config.toml
d_model = 320
decay_shape = "linear"
dataset = "wikipedia_en"
MLP neurons of a small language model. Each row is named by its layer, matrix (up: input weights; down: output weights) and neuron, and shows model dimensions 160-255. Each number is 200 + 30 x the weight over its row's rms, rounded and kept within 0 to 999.
After each neuron's rows, "fires before" lists the tokens most often just after its 100 highest values on Wikipedia text that the model never trained on.

L3.up1144,124,271,188,180,199,181,159,189,193,188,155,189,238,185,206,188,193,233,238,164,204,223,220,161,259,182,213,189,221,228,208,168,224,219,236,196,196,257,160,125,240,173,209,195,205,222,203,233,229,174,178,184,229,248,190,173,204,145,180,173,162,188,244,212,199,191,215,147,208,199,200,179,215,182,187,164,182,222,176,179,213,189,173,184,214,143,168,174,250,126,241,133,170,221,208,154
L3.down1144,205,210,227,240,179,204,216,179,239,194,147,219,201,138,218,141,217,177,174,264,152,280,211,208,201,224,182,147,232,229,227,181,171,220,250,197,178,217,171,152,175,152,215,191,191,246,182,189,255,228,240,183,195,263,179,212,232,184,175,151,196,222,232,158,241,233,206,207,185,173,188,226,190,179,197,211,143,184,178,224,158,183,183,203,178,181,196,219,214,202,180,203,213,253,255,186
fires before: "=", " the", "\n\n", "ge"

L2.up807,175,213,222,241,208,244,154,235,246,184,154,237,143,214,231,205,181,214,177,232,152,153,193,209,211,204,239,159,228,143,199,167,151,172,200,204,213,190,186,229,166,160,256,220,178,183,150,211,211,184,197,197,188,234,169,248,190,214,197,199,231,181,183,215,176,221,229,224,220,191,235,191,204,207,228,209,190,286,189,209,229,168,220,206,171,283,159,155,195,252,152,222,222,153,147,252
L2.down807,208,214,162,185,206,167,180,210,199,208,199,197,193,191,174,222,214,179,268,225,182,215,212,172,193,205,211,179,273,222,195,230,157,252,150,184,234,250,246,173,204,209,249,216,137,178,224,250,187,199,210,207,223,196,195,155,184,162,229,204,213,216,198,117,169,241,189,175,196,198,220,214,148,233,201,170,193,265,222,176,212,215,213,192,181,220,170,245,260,154,141,211,246,205,216,148
fires before: " |", "\n", ";", " 1", "-", " –"

L3.up1112,186,236,218,135,177,191,207,170,211,209,203,212,264,207,203,164,204,210,178,211,198,173,176,226,199,215,165,185,237,190,138,183,225,203,247,213,173,234,180,203,211,197,192,206,131,177,191,207,180,178,199,229,212,263,228,188,228,196,134,196,196,200,180,280,204,204,166,227,214,198,155,225,210,235,249,168,159,207,179,194,167,175,164,216,202,167,162,210,211,158,188,186,171,242,202,177
L3.down1112,206,154,262,216,200,195,214,203,176,152,223,226,191,227,179,171,199,198,146,235,193,204,249,183,225,218,195,217,204,178,212,177,236,122,185,214,187,224,235,201,150,222,166,224,142,160,229,161,206,190,214,230,209,186,225,150,165,178,176,212,236,201,214,178,176,191,181,233,196,201,202,187,200,218,246,176,193,168,187,178,196,143,197,191,219,187,196,228,206,230,206,212,175,206,213,194
fires before: "=", ".", ")", ","

L3.up706,226,180,234,197,209,215,201,177,237,186,196,142,215,190,189,191,233,226,209,186,178,215,186,103,197,206,180,182,239,243,234,202,207,149,186,183,248,208,151,209,183,183,233,161,225,156,225,212,243,186,193,211,231,268,200,224,202,247,233,217,185,241,201,179,193,200,159,190,178,149,182,174,196,218,193,140,236,171,183,201,199,187,188,236,176,188,183,193,237,187,154,211,224,148,197,209
L3.down706,214,175,195,178,217,188,184,189,234,218,188,180,234,179,201,226,280,220,182,159,201,196,232,188,180,180,227,192,189,217,166,216,197,176,215,180,225,184,156,165,234,170,246,228,212,209,189,204,163,183,215,183,167,257,215,224,191,199,194,227,224,207,199,228,197,206,162,124,161,273,206,171,193,211,166,174,217,213,168,164,213,201,166,205,258,187,191,192,178,248,155,189,221,197,166,169
fires before: " Roc", " -", "-", " Lin", " as", " Q"

L6.up1071,220,218,184,236,182,148,232,190,191,229,201,186,144,216,194,191,168,234,194,204,187,147,196,215,161,225,199,200,181,299,225,193,197,188,185,177,282,234,215,154,202,207,186,193,213,198,177,185,195,211,261,170,223,198,224,239,201,253,242,151,142,239,208,183,174,157,189,186,178,176,193,230,229,216,265,172,209,229,147,228,149,206,196,238,183,248,195,214,198,177,163,215,233,142,168,233
L6.down1071,207,182,177,205,248,199,231,198,187,189,250,189,208,189,161,132,274,189,221,225,215,257,180,206,191,179,200,159,201,191,199,193,189,181,270,194,202,195,171,228,223,244,191,195,186,205,195,184,195,172,193,167,216,214,201,248,187,243,166,202,203,192,154,207,245,185,199,188,255,200,158,230,147,215,220,195,219,267,212,245,240,206,207,213,210,240,218,209,186,200,193,255,292,115,208,202
fires before: "-", "ig"

L6.up760,162,195,217,165,213,154,202,253,161,193,228,256,228,176,181,196,199,200,191,219,190,202,161,316,216,201,206,193,213,177,215,163,206,217,229,220,184,192,212,257,233,138,251,188,239,240,178,213,258,216,165,165,248,250,208,227,172,191,183,216,154,211,204,236,209,163,213,172,200,166,166,247,200,231,208,158,227,202,182,254,228,168,194,231,225,208,225,207,169,163,226,243,154,228,143,138
L6.down760,183,167,217,194,228,171,198,308,156,205,213,274,235,199,206,155,178,210,203,194,204,200,185,223,188,205,151,200,161,234,194,213,200,244,198,160,179,194,207,191,248,162,202,174,217,215,176,178,229,230,211,225,237,210,234,177,187,185,187,216,194,202,280,187,170,170,238,172,151,162,196,237,184,216,225,176,243,175,204,194,171,227,196,192,232,165,216,200,192,207,233,236,187,231,218,186
fires before: "|", "-", "=", "The"

L6.up551,193,235,211,161,142,207,158,224,226,181,234,187,177,188,200,165,226,236,174,209,214,133,207,161,213,182,228,146,198,259,191,188,166,190,112,197,214,297,187,181,168,142,192,169,201,221,183,190,215,217,213,171,204,253,164,221,170,164,192,198,228,151,158,225,218,150,273,234,236,224,203,201,216,211,183,172,240,234,204,207,189,230,187,183,218,233,168,181,186,187,186,271,200,224,215,191
L6.down551,166,161,216,199,187,213,202,146,191,154,199,168,149,210,199,235,241,178,161,176,193,195,228,182,232,212,213,224,184,206,188,211,166,208,148,179,233,243,232,172,228,191,263,200,215,214,179,198,194,166,214,154,164,230,184,142,216,254,118,180,185,226,170,195,216,214,185,250,170,181,196,216,196,178,168,228,179,193,180,218,225,164,192,150,211,242,189,227,236,202,199,238,224,213,210,212
fires before: "-"

L3.up62,207,201,220,170,154,160,226,168,234,203,214,189,160,187,179,189,192,200,218,144,129,242,217,178,231,166,237,181,208,222,168,199,203,202,218,154,249,248,202,173,215,236,211,203,221,195,175,220,232,196,172,229,225,269,179,167,205,175,211,152,188,207,219,205,220,213,174,252,217,177,217,219,209,202,228,170,243,193,131,229,187,206,215,169,146,175,193,185,264,162,187,189,242,208,173,181
L3.down62,268,229,182,180,249,216,205,206,229,176,200,229,204,194,247,238,198,177,187,171,212,212,220,194,179,210,264,250,221,168,193,237,247,179,125,167,204,209,200,187,182,160,232,204,174,198,220,170,166,201,237,200,188,219,229,224,159,230,264,196,183,195,190,192,195,152,222,238,217,217,181,208,207,245,194,219,136,188,196,216,193,160,228,199,168,234,182,180,223,236,201,235,209,223,209,275
fires before: "=", "\n\n", "\n"

L3.up504,183,187,205,177,199,152,217,190,190,177,207,210,209,146,152,158,225,236,224,210,123,167,195,198,209,177,147,229,199,243,240,214,193,214,178,231,213,224,207,187,228,185,170,186,201,168,187,205,156,186,198,227,188,228,181,230,193,224,131,226,165,231,173,190,137,192,214,161,183,189,219,211,169,163,204,175,225,172,180,189,201,194,199,223,249,213,225,198,185,185,175,213,155,180,161,197
L3.down504,180,242,215,242,149,229,160,164,166,233,203,177,184,188,182,247,228,168,217,169,186,225,197,161,214,183,209,227,177,172,201,212,199,227,197,218,181,184,154,185,255,263,273,201,179,188,226,204,196,134,179,165,197,203,170,159,169,184,193,163,210,174,189,188,248,197,180,238,235,172,195,165,159,242,236,173,208,221,178,175,192,193,199,155,198,197,211,252,196,178,196,194,219,179,208,160
fires before: "="

L10.up440,217,166,162,217,233,163,186,174,196,240,271,257,205,209,203,184,199,213,241,232,234,167,208,255,248,176,228,127,179,265,214,126,216,183,228,201,232,212,206,165,225,198,195,214,189,237,202,168,223,206,193,217,196,204,202,157,183,188,162,237,220,264,199,183,221,224,193,177,183,202,182,180,243,228,197,156,197,244,227,203,176,186,189,140,209,223,219,188,182,217,252,184,230,182,219,244
L10.down440,223,190,230,203,205,219,223,201,178,139,224,182,206,262,202,215,189,159,182,221,206,240,177,166,164,182,222,226,204,193,190,218,199,215,185,163,167,175,225,212,195,223,238,170,260,174,183,217,232,190,179,200,225,172,152,252,245,214,233,252,215,164,217,203,222,118,197,213,182,203,231,191,162,200,140,267,195,174,209,252,210,177,206,262,199,173,233,194,203,153,239,190,191,177,129,210
fires before: "s"

L3.up521,238,204,211,186,192,192,153,259,180,254,175,241,191,203,214,201,212,181,201,179,190,149,207,205,206,217,236,176,162,218,247,183,176,199,193,231,190,160,148,196,244,256,220,213,203,206,137,211,181,216,183,206,200,233,232,199,161,219,153,199,208,219,135,160,203,157,197,182,181,202,205,205,196,261,215,153,171,179,215,195,164,185,187,172,195,199,188,238,190,193,209,191,192,169,163,198
L3.down521,230,186,156,183,181,207,181,164,207,173,216,184,195,215,186,217,155,215,193,183,222,174,217,178,150,259,220,216,130,145,214,202,194,176,185,221,240,224,207,202,153,185,189,160,190,208,204,221,191,192,233,213,221,198,181,210,238,174,215,208,240,208,150,204,211,232,287,176,224,188,165,210,163,181,222,185,209,200,188,240,238,274,214,207,194,208,211,206,243,159,182,199,206,197,189,168
fires before: " |", "1", ",", "0"

L2.up1080,210,183,209,135,229,168,178,205,153,256,192,186,171,180,186,209,155,221,178,161,196,193,163,211,188,230,240,209,190,228,225,192,166,181,204,191,190,218,191,193,261,206,164,207,152,253,197,227,199,193,264,227,228,266,200,278,219,212,190,202,187,195,198,181,176,198,260,235,228,185,171,189,203,189,172,169,199,185,155,233,156,238,202,168,182,215,203,258,198,192,172,155,221,202,153,216
L2.down1080,248,168,234,173,219,203,222,159,195,163,203,197,222,230,206,193,183,183,199,158,162,188,202,200,219,229,256,178,185,217,176,188,215,207,196,243,220,208,209,196,216,211,165,212,177,164,178,241,229,172,242,205,186,232,158,211,252,147,194,213,225,192,219,127,175,172,222,232,189,211,157,178,159,169,204,139,185,220,174,219,222,226,186,188,215,212,248,172,224,222,163,163,229,162,174,228
fires before: "-"

L3.up539,220,233,262,196,182,196,171,184,180,206,210,209,210,181,229,175,183,224,187,196,206,175,185,172,172,214,206,203,183,133,192,197,186,219,223,187,210,205,154,181,239,214,233,260,185,174,163,202,177,201,170,196,179,228,190,223,224,215,203,201,164,194,169,255,174,185,154,241,252,218,204,190,207,200,195,198,197,211,164,253,174,136,205,156,234,141,213,228,235,227,173,219,187,122,174,196
L3.down539,252,234,185,224,191,219,197,187,191,185,228,192,259,155,162,216,232,202,209,217,210,199,197,206,193,166,116,199,172,203,222,150,242,227,221,202,180,232,232,231,207,224,239,212,158,241,211,225,196,171,250,202,175,208,187,263,221,175,185,212,194,182,222,175,157,214,235,249,221,151,241,164,202,177,195,90,215,232,196,236,218,136,193,203,234,163,218,218,223,184,201,224,184,174,154,185
fires before: " |", ".", ":", "0", "1", "2"

L3.up730,194,264,304,218,240,205,204,245,198,211,141,189,218,164,244,184,162,189,188,247,181,262,198,259,134,190,200,220,214,186,171,184,142,220,189,169,160,233,192,177,225,185,206,210,222,197,179,181,199,204,181,292,142,197,241,214,169,263,182,254,179,208,190,267,196,194,176,221,220,187,237,216,216,243,217,214,199,184,192,158,186,214,164,165,192,131,216,178,208,202,218,191,158,223,181,174
L3.down730,211,196,195,218,206,205,129,154,227,218,207,268,210,200,217,174,196,220,190,193,147,191,222,185,212,221,253,231,213,160,167,236,240,206,241,208,187,183,234,206,143,205,182,190,230,179,226,194,220,242,217,236,222,159,176,174,200,248,197,229,241,161,180,190,168,188,177,166,201,224,190,162,192,239,238,179,179,209,194,270,224,196,158,226,197,216,195,187,211,209,207,188,191,228,210,200
fires before: "=", "."

L9.up52,233,177,221,155,137,201,240,203,209,225,193,181,192,212,281,174,222,181,184,169,204,246,174,229,177,160,136,187,205,242,213,216,239,161,236,180,173,194,157,237,207,210,208,183,189,174,229,217,204,147,219,232,213,196,273,221,168,216,191,178,177,248,192,215,199,205,247,168,196,143,211,199,211,197,228,157,224,260,182,215,152,184,202,199,191,209,210,198,197,200,194,192,228,197,198,205
L9.down52,235,210,210,200,142,206,197,166,224,179,236,246,226,229,198,200,253,108,173,197,205,235,233,159,215,218,159,275,180,173,225,161,202,185,193,196,216,198,172,220,185,235,218,201,238,204,197,201,188,198,264,230,206,173,243,162,158,208,179,188,251,204,184,186,204,192,207,221,137,191,262,231,230,187,208,195,202,182,199,219,234,198,232,216,178,177,216,205,222,184,231,220,150,192,193,241
fires before: ".", ",", "\n", "\n\n", " and", " |"

L9.up902,166,102,181,137,228,210,160,223,205,197,202,137,259,196,167,195,221,224,194,159,199,168,209,219,213,206,165,207,213,165,296,199,200,226,237,167,196,197,252,177,254,230,239,178,165,209,169,203,191,171,169,200,238,193,205,255,151,193,204,177,205,146,214,195,187,199,243,151,271,221,193,233,242,171,191,174,173,154,187,229,167,192,166,194,236,197,254,212,216,209,186,230,204,231,151,193
L9.down902,217,198,186,184,172,181,195,201,204,238,114,161,197,220,195,178,231,247,197,226,189,214,228,192,199,244,222,178,177,197,235,197,211,231,226,187,168,208,165,207,248,233,236,232,171,249,197,160,172,220,214,178,236,200,216,203,232,221,220,149,193,160,200,149,162,179,164,222,167,180,231,258,176,252,201,176,233,162,177,196,238,213,178,129,160,166,192,250,184,197,188,220,167,212,202,180
fires before: ":", " |", "s", " as"

L11.up693,241,185,194,193,221,188,215,231,187,225,221,157,215,197,241,174,194,223,164,241,194,239,178,187,205,167,221,183,230,199,231,182,175,234,203,181,201,232,178,227,240,231,221,207,189,233,179,181,270,223,156,218,158,188,167,222,124,201,137,225,213,186,210,188,196,190,237,180,221,211,178,251,243,179,192,150,137,198,193,185,167,220,155,168,197,216,183,259,181,212,239,219,214,188,171,172
L11.down693,268,163,180,215,200,267,140,151,220,197,179,182,156,223,255,226,165,181,201,202,206,209,202,137,134,242,220,174,154,243,184,202,149,169,213,176,161,206,214,206,202,162,188,146,206,172,185,186,202,169,207,210,222,128,208,216,244,196,187,242,243,195,253,231,200,188,192,242,212,156,222,215,208,215,244,197,188,212,178,157,170,181,226,206,151,201,228,250,214,159,249,177,184,150,245,166
fires before: " |", "s", " –", " 2", " record"

L10.up1087,189,159,228,217,208,220,263,177,180,272,205,236,196,219,159,170,143,219,273,201,240,210,182,178,197,221,205,143,290,193,186,171,177,152,210,214,130,219,194,232,202,210,228,170,177,275,239,204,185,176,190,239,167,177,237,232,205,227,177,212,187,256,181,249,171,207,235,206,208,204,213,145,221,203,243,156,188,174,235,194,225,176,192,170,153,260,180,239,253,215,207,210,200,182,183,193
L10.down1087,164,152,189,181,159,203,195,188,167,260,139,146,206,215,215,172,216,196,191,172,207,197,203,228,208,192,183,182,170,199,234,202,190,221,164,213,220,146,183,166,194,223,233,194,202,210,225,251,206,199,163,206,201,164,227,213,187,202,176,186,180,181,257,211,159,188,215,185,212,243,265,233,138,233,195,193,274,198,204,194,190,231,233,164,190,193,200,245,179,220,266,139,226,159,211,226
fires before: "s", "t"

L2.up897,180,204,228,239,182,199,191,184,211,225,180,130,191,209,202,167,170,233,225,202,210,192,183,245,260,198,195,241,245,231,208,170,170,228,182,174,167,178,174,173,218,179,220,129,198,218,155,212,254,242,244,184,205,176,225,220,189,251,192,166,188,208,193,207,250,175,163,157,205,172,236,230,220,238,166,225,209,185,177,161,207,193,176,208,251,268,209,192,213,239,241,176,134,244,159,208
L2.down897,135,225,245,200,188,191,204,192,257,212,220,117,154,167,160,168,187,256,203,238,205,199,174,198,222,213,212,211,219,227,211,152,212,211,231,200,187,223,195,162,206,203,153,153,209,228,168,208,242,231,204,236,229,231,202,218,218,183,212,128,153,211,131,190,196,183,193,185,198,179,220,267,266,184,186,213,156,226,190,222,181,168,171,197,212,230,227,220,210,211,179,196,201,210,169,189
fires before: ",", "s", "\n", "\n ", " ("

L3.up805,138,133,170,232,181,189,238,194,230,236,232,198,233,190,178,140,218,245,180,257,187,201,192,181,196,209,211,237,165,205,218,182,182,194,217,185,228,228,185,179,213,183,158,146,226,197,214,170,224,190,203,227,226,268,167,213,256,191,106,217,222,157,188,199,216,210,206,229,204,201,197,205,227,206,214,148,177,198,206,193,189,219,187,240,226,203,194,192,234,232,185,166,221,215,142,211
L3.down805,122,202,199,221,187,204,194,215,237,241,204,231,255,225,251,231,212,177,130,205,184,157,237,208,216,198,218,195,216,217,209,183,239,230,155,247,232,199,173,207,217,222,208,157,165,207,181,194,184,199,187,259,228,209,170,201,202,214,200,156,238,162,217,170,242,200,213,233,250,186,164,191,163,241,179,199,232,222,214,198,199,228,174,265,168,195,147,238,189,217,177,213,184,212,196,178
fires before: "=", "ed", "d", "ing", " in", "ance"

L2.up225,168,173,191,210,277,226,157,145,206,204,233,185,174,214,216,198,227,180,238,216,198,220,194,217,241,177,207,209,205,220,216,153,233,186,170,183,222,209,211,161,196,181,154,227,192,221,185,171,301,273,154,288,158,256,225,191,194,216,170,217,152,227,159,206,267,207,210,139,205,174,211,190,246,198,211,152,227,215,201,241,144,172,199,132,219,225,217,260,190,190,160,149,235,245,230,174
L2.down225,181,196,168,174,238,196,203,171,219,221,251,202,228,232,220,227,182,191,228,296,207,188,263,252,224,239,209,214,186,191,208,175,221,194,192,227,193,164,225,179,195,209,198,187,198,231,176,190,185,206,247,220,182,234,233,152,217,183,153,234,245,190,171,236,245,142,185,209,172,197,245,203,244,210,167,262,214,196,174,196,260,162,262,221,172,211,189,195,139,173,217,202,203,158,202,238
fires before: "s", "ment", "ial"

L2.up490,225,159,193,236,222,176,191,161,209,268,166,180,182,187,228,171,237,178,195,186,195,220,125,199,150,138,192,193,223,224,208,219,164,204,190,173,191,209,165,170,213,215,213,203,191,260,188,198,170,223,257,298,193,236,254,228,205,171,191,184,223,204,197,164,174,142,185,205,167,177,187,208,185,240,151,219,231,190,226,158,178,223,223,179,203,245,230,259,254,198,195,244,160,200,219,215
L2.down490,175,207,156,232,176,184,213,221,176,212,182,228,205,191,200,225,178,206,234,220,169,263,188,118,174,270,216,220,255,196,173,221,234,191,164,150,190,179,202,198,205,212,175,175,199,221,183,175,191,217,171,251,215,201,194,155,178,232,204,200,225,230,245,247,202,221,165,233,168,228,200,199,171,211,224,179,174,175,209,211,180,156,265,213,159,207,183,189,227,256,202,208,156,181,227,187
fires before: "\n\n", " He", " The", " She", " In"

L6.up1218,222,245,219,220,201,227,182,204,168,207,154,166,163,180,185,210,229,163,212,167,227,212,194,191,170,171,245,202,204,224,208,203,159,161,161,199,252,207,181,195,238,210,209,191,238,247,205,175,235,238,234,235,230,196,232,175,163,200,191,247,270,203,171,180,231,185,200,195,138,129,258,220,199,241,157,163,204,239,183,208,220,154,215,174,179,193,218,213,226,218,170,198,168,166,191,165
L6.down1218,234,226,190,272,231,174,179,196,207,119,171,196,261,216,233,204,188,168,210,220,209,237,169,216,161,137,161,234,219,195,153,209,174,220,218,252,179,213,182,195,222,155,223,228,213,223,217,208,215,223,243,188,235,185,162,194,184,168,183,185,218,243,195,166,206,190,185,182,203,231,142,193,159,216,184,219,224,177,166,176,234,197,184,208,180,139,228,231,218,214,190,187,203,229,245,239
fires before: "\n", "=", "\n\n", " |"

L2.up795,196,180,176,173,220,146,193,189,213,273,227,176,210,202,167,178,187,239,218,176,161,233,209,172,263,173,285,179,195,207,266,158,226,167,156,180,200,221,177,190,204,211,219,188,180,256,262,169,241,217,120,237,163,243,216,230,208,194,182,225,255,243,224,227,252,178,175,199,248,208,176,197,222,243,207,182,202,220,205,271,156,214,218,163,195,209,217,187,199,242,206,198,243,159,191,173
L2.down795,242,151,235,264,203,246,194,235,260,208,152,182,169,237,212,237,201,202,216,210,216,209,142,246,214,241,217,186,190,182,212,202,146,190,215,227,206,214,214,202,241,221,200,269,162,152,153,204,175,237,179,194,202,192,189,226,195,186,270,191,191,192,207,166,148,200,245,191,200,195,230,197,162,205,210,167,210,187,196,203,251,203,207,191,158,153,224,227,198,165,229,167,168,187,188,173
fires before: "s"

L10.up600,234,220,211,177,193,229,225,178,204,238,174,229,194,238,227,186,179,194,154,238,168,195,208,170,270,219,240,226,216,177,194,216,148,205,248,190,200,178,139,187,222,204,214,242,192,201,197,203,164,242,204,173,230,200,234,195,247,237,135,228,199,182,216,198,232,139,224,252,180,226,210,173,235,184,224,238,167,172,224,203,194,97,198,170,138,196,185,139,224,209,196,214,204,130,168,221
L10.down600,202,249,152,215,215,174,201,208,190,211,150,185,231,175,209,215,138,200,287,223,198,160,201,197,216,166,216,142,196,245,158,192,226,155,220,220,264,187,213,190,178,146,238,202,218,217,218,176,178,222,189,204,220,190,156,246,198,185,191,209,247,234,248,185,233,198,226,184,230,205,202,217,175,199,216,185,271,236,184,172,208,196,207,222,244,163,183,198,234,155,177,151,247,174,223,192
fires before: "\n", "\n\n", "2", "0", "="

L3.up21,199,191,265,218,146,158,203,178,240,246,184,157,265,180,183,190,220,219,206,203,231,248,206,173,239,191,191,221,214,200,194,199,197,184,165,158,197,240,182,158,167,174,240,179,191,195,214,217,247,214,132,277,277,230,189,177,185,198,230,140,189,199,211,199,166,223,169,183,155,130,202,218,191,230,157,151,205,202,254,177,171,196,188,195,175,203,199,201,193,205,222,188,153,222,196,162
L3.down21,215,199,127,249,235,194,208,297,230,216,189,234,162,171,193,200,232,164,153,205,156,173,223,205,199,244,163,183,204,179,246,204,188,235,189,263,241,149,189,223,260,207,191,236,214,179,187,226,191,199,178,164,191,207,213,222,208,268,185,190,202,204,186,214,215,191,188,180,188,233,187,203,207,186,246,236,184,152,164,251,219,227,226,159,200,236,171,185,218,216,202,216,259,190,197,250
fires before: "\n", "\n\n", "="

L3.up571,135,262,213,198,139,183,232,201,226,157,203,168,200,188,209,191,202,256,205,150,204,120,197,192,208,153,185,198,212,232,146,197,202,198,196,204,233,226,205,157,203,215,206,210,198,159,202,214,265,178,178,188,241,250,225,133,166,207,152,175,168,137,170,205,178,203,180,203,177,237,189,236,210,210,228,156,151,188,171,259,222,220,165,173,185,177,180,233,201,210,216,176,179,230,160,209
L3.down571,178,236,133,228,194,185,194,234,186,212,223,193,209,218,220,211,178,189,174,169,202,178,196,214,166,126,185,199,217,209,157,253,206,261,199,219,177,198,197,220,220,122,160,249,214,136,223,233,204,227,222,222,199,226,234,220,162,185,221,171,167,194,199,170,164,187,153,229,224,216,216,195,225,189,230,183,222,221,246,182,191,196,229,182,239,210,227,202,245,165,242,246,181,215,196,244
fires before: ",", " |", ".", " to", " of"

L2.up599,229,176,227,168,254,204,216,133,164,217,221,187,197,188,246,195,189,228,210,185,159,254,139,207,180,163,195,192,223,204,136,202,178,145,151,163,199,196,174,233,199,220,224,183,148,251,168,234,161,204,206,252,234,232,209,205,172,179,253,212,265,241,166,217,177,210,231,171,180,175,163,173,186,231,201,211,242,229,161,222,159,158,236,197,190,213,188,210,223,215,217,239,184,188,164,228
L2.down599,228,167,160,174,163,183,187,203,144,182,194,276,201,195,156,215,188,197,228,202,221,233,196,194,171,197,221,203,252,183,236,160,211,216,201,195,192,223,193,237,205,189,202,192,203,210,198,188,180,189,188,239,169,179,217,193,174,181,215,173,244,216,283,220,196,183,181,205,169,208,241,183,143,143,181,174,150,211,213,153,157,150,214,192,193,208,185,255,202,237,206,239,152,188,252,185
fires before: "\n\n", "=", " The", " In", " He"

L6.up431,214,227,248,184,198,168,240,200,199,246,211,220,193,166,168,239,200,222,186,195,158,193,184,151,210,171,249,201,200,224,230,217,168,221,197,214,219,236,239,215,230,181,189,218,186,174,191,195,219,140,277,159,240,243,233,286,167,245,145,162,190,220,217,202,150,214,241,218,224,202,262,231,223,209,179,203,204,230,148,163,216,178,175,203,242,204,194,194,229,177,183,236,184,152,203,206
L6.down431,203,218,194,260,206,157,193,166,207,144,173,260,200,202,202,226,237,171,185,185,138,218,211,177,205,224,235,183,266,192,209,197,213,176,268,322,183,170,228,218,194,194,180,204,198,139,239,219,173,213,211,116,197,195,203,228,192,235,150,207,220,225,188,198,192,218,163,198,163,180,209,214,222,190,136,180,205,260,204,178,209,253,168,174,224,145,172,213,203,196,158,206,251,221,241,222
fires before: "-"

L6.up526,171,218,163,209,204,185,209,231,197,183,201,196,238,205,160,197,151,190,168,153,209,173,154,190,231,252,213,165,207,225,204,181,186,174,180,217,218,216,225,186,269,177,277,147,256,162,166,214,220,129,213,200,254,232,178,194,150,177,215,184,156,165,250,160,204,113,268,182,182,199,171,199,201,214,188,218,160,218,159,182,208,199,180,224,208,246,234,182,241,203,185,205,203,259,162,156
L6.down526,227,150,269,206,153,223,192,193,195,184,196,215,254,224,211,208,210,188,178,176,190,201,150,191,150,138,143,143,208,196,211,187,163,213,213,183,213,194,210,195,232,189,178,234,180,213,208,154,231,239,178,172,200,173,183,209,199,193,205,182,248,187,160,140,141,196,150,159,201,193,158,203,175,182,141,176,221,177,171,177,228,193,153,231,213,206,160,212,212,198,172,208,204,168,208,244
fires before: " |", ":", " \"", " 2011", " 2022"

L10.up958,192,253,225,189,174,215,195,212,149,207,177,192,182,142,198,205,151,235,208,211,196,229,120,222,196,181,180,261,203,220,237,189,225,197,234,173,215,201,140,218,246,196,143,244,205,221,202,205,186,196,166,163,179,209,193,187,261,215,159,177,215,209,175,178,251,173,142,249,184,209,221,242,203,200,217,207,143,237,194,189,182,190,186,176,274,165,209,224,220,237,218,166,225,208,208,191
L10.down958,196,223,191,186,227,167,162,201,233,163,182,188,177,219,208,171,243,223,225,213,207,223,187,220,221,173,196,217,209,173,184,171,225,191,246,198,214,222,181,206,233,199,223,251,213,221,259,248,197,185,147,141,234,215,217,183,233,235,168,178,209,185,145,198,251,223,157,227,179,231,267,178,222,201,208,251,171,250,196,93,187,176,214,217,244,173,186,190,177,242,143,239,233,187,152,184
fires before: "1", "5", "0", "3", "2", "4"

L6.up1122,201,165,198,179,185,210,254,209,209,249,180,193,233,218,198,222,199,238,153,209,189,217,186,231,247,192,164,215,255,215,224,255,212,214,212,172,193,190,226,155,183,220,216,129,203,174,131,209,192,192,189,211,232,264,184,229,197,193,191,178,165,165,230,227,200,170,226,187,205,211,187,262,194,205,243,204,174,255,184,222,209,195,166,217,175,196,184,199,230,197,183,188,166,270,154,147
L6.down1122,184,194,184,205,234,201,170,198,186,214,175,179,218,222,216,162,217,177,171,214,192,233,173,211,205,224,211,195,168,205,204,170,253,217,190,183,207,223,208,154,175,185,209,160,182,161,199,199,200,212,214,201,213,192,127,193,204,242,169,140,162,253,183,153,169,216,124,174,158,162,241,183,206,227,245,204,233,161,216,202,195,187,197,181,201,145,175,248,189,186,229,221,181,223,164,228
fires before: "=", " =", " |"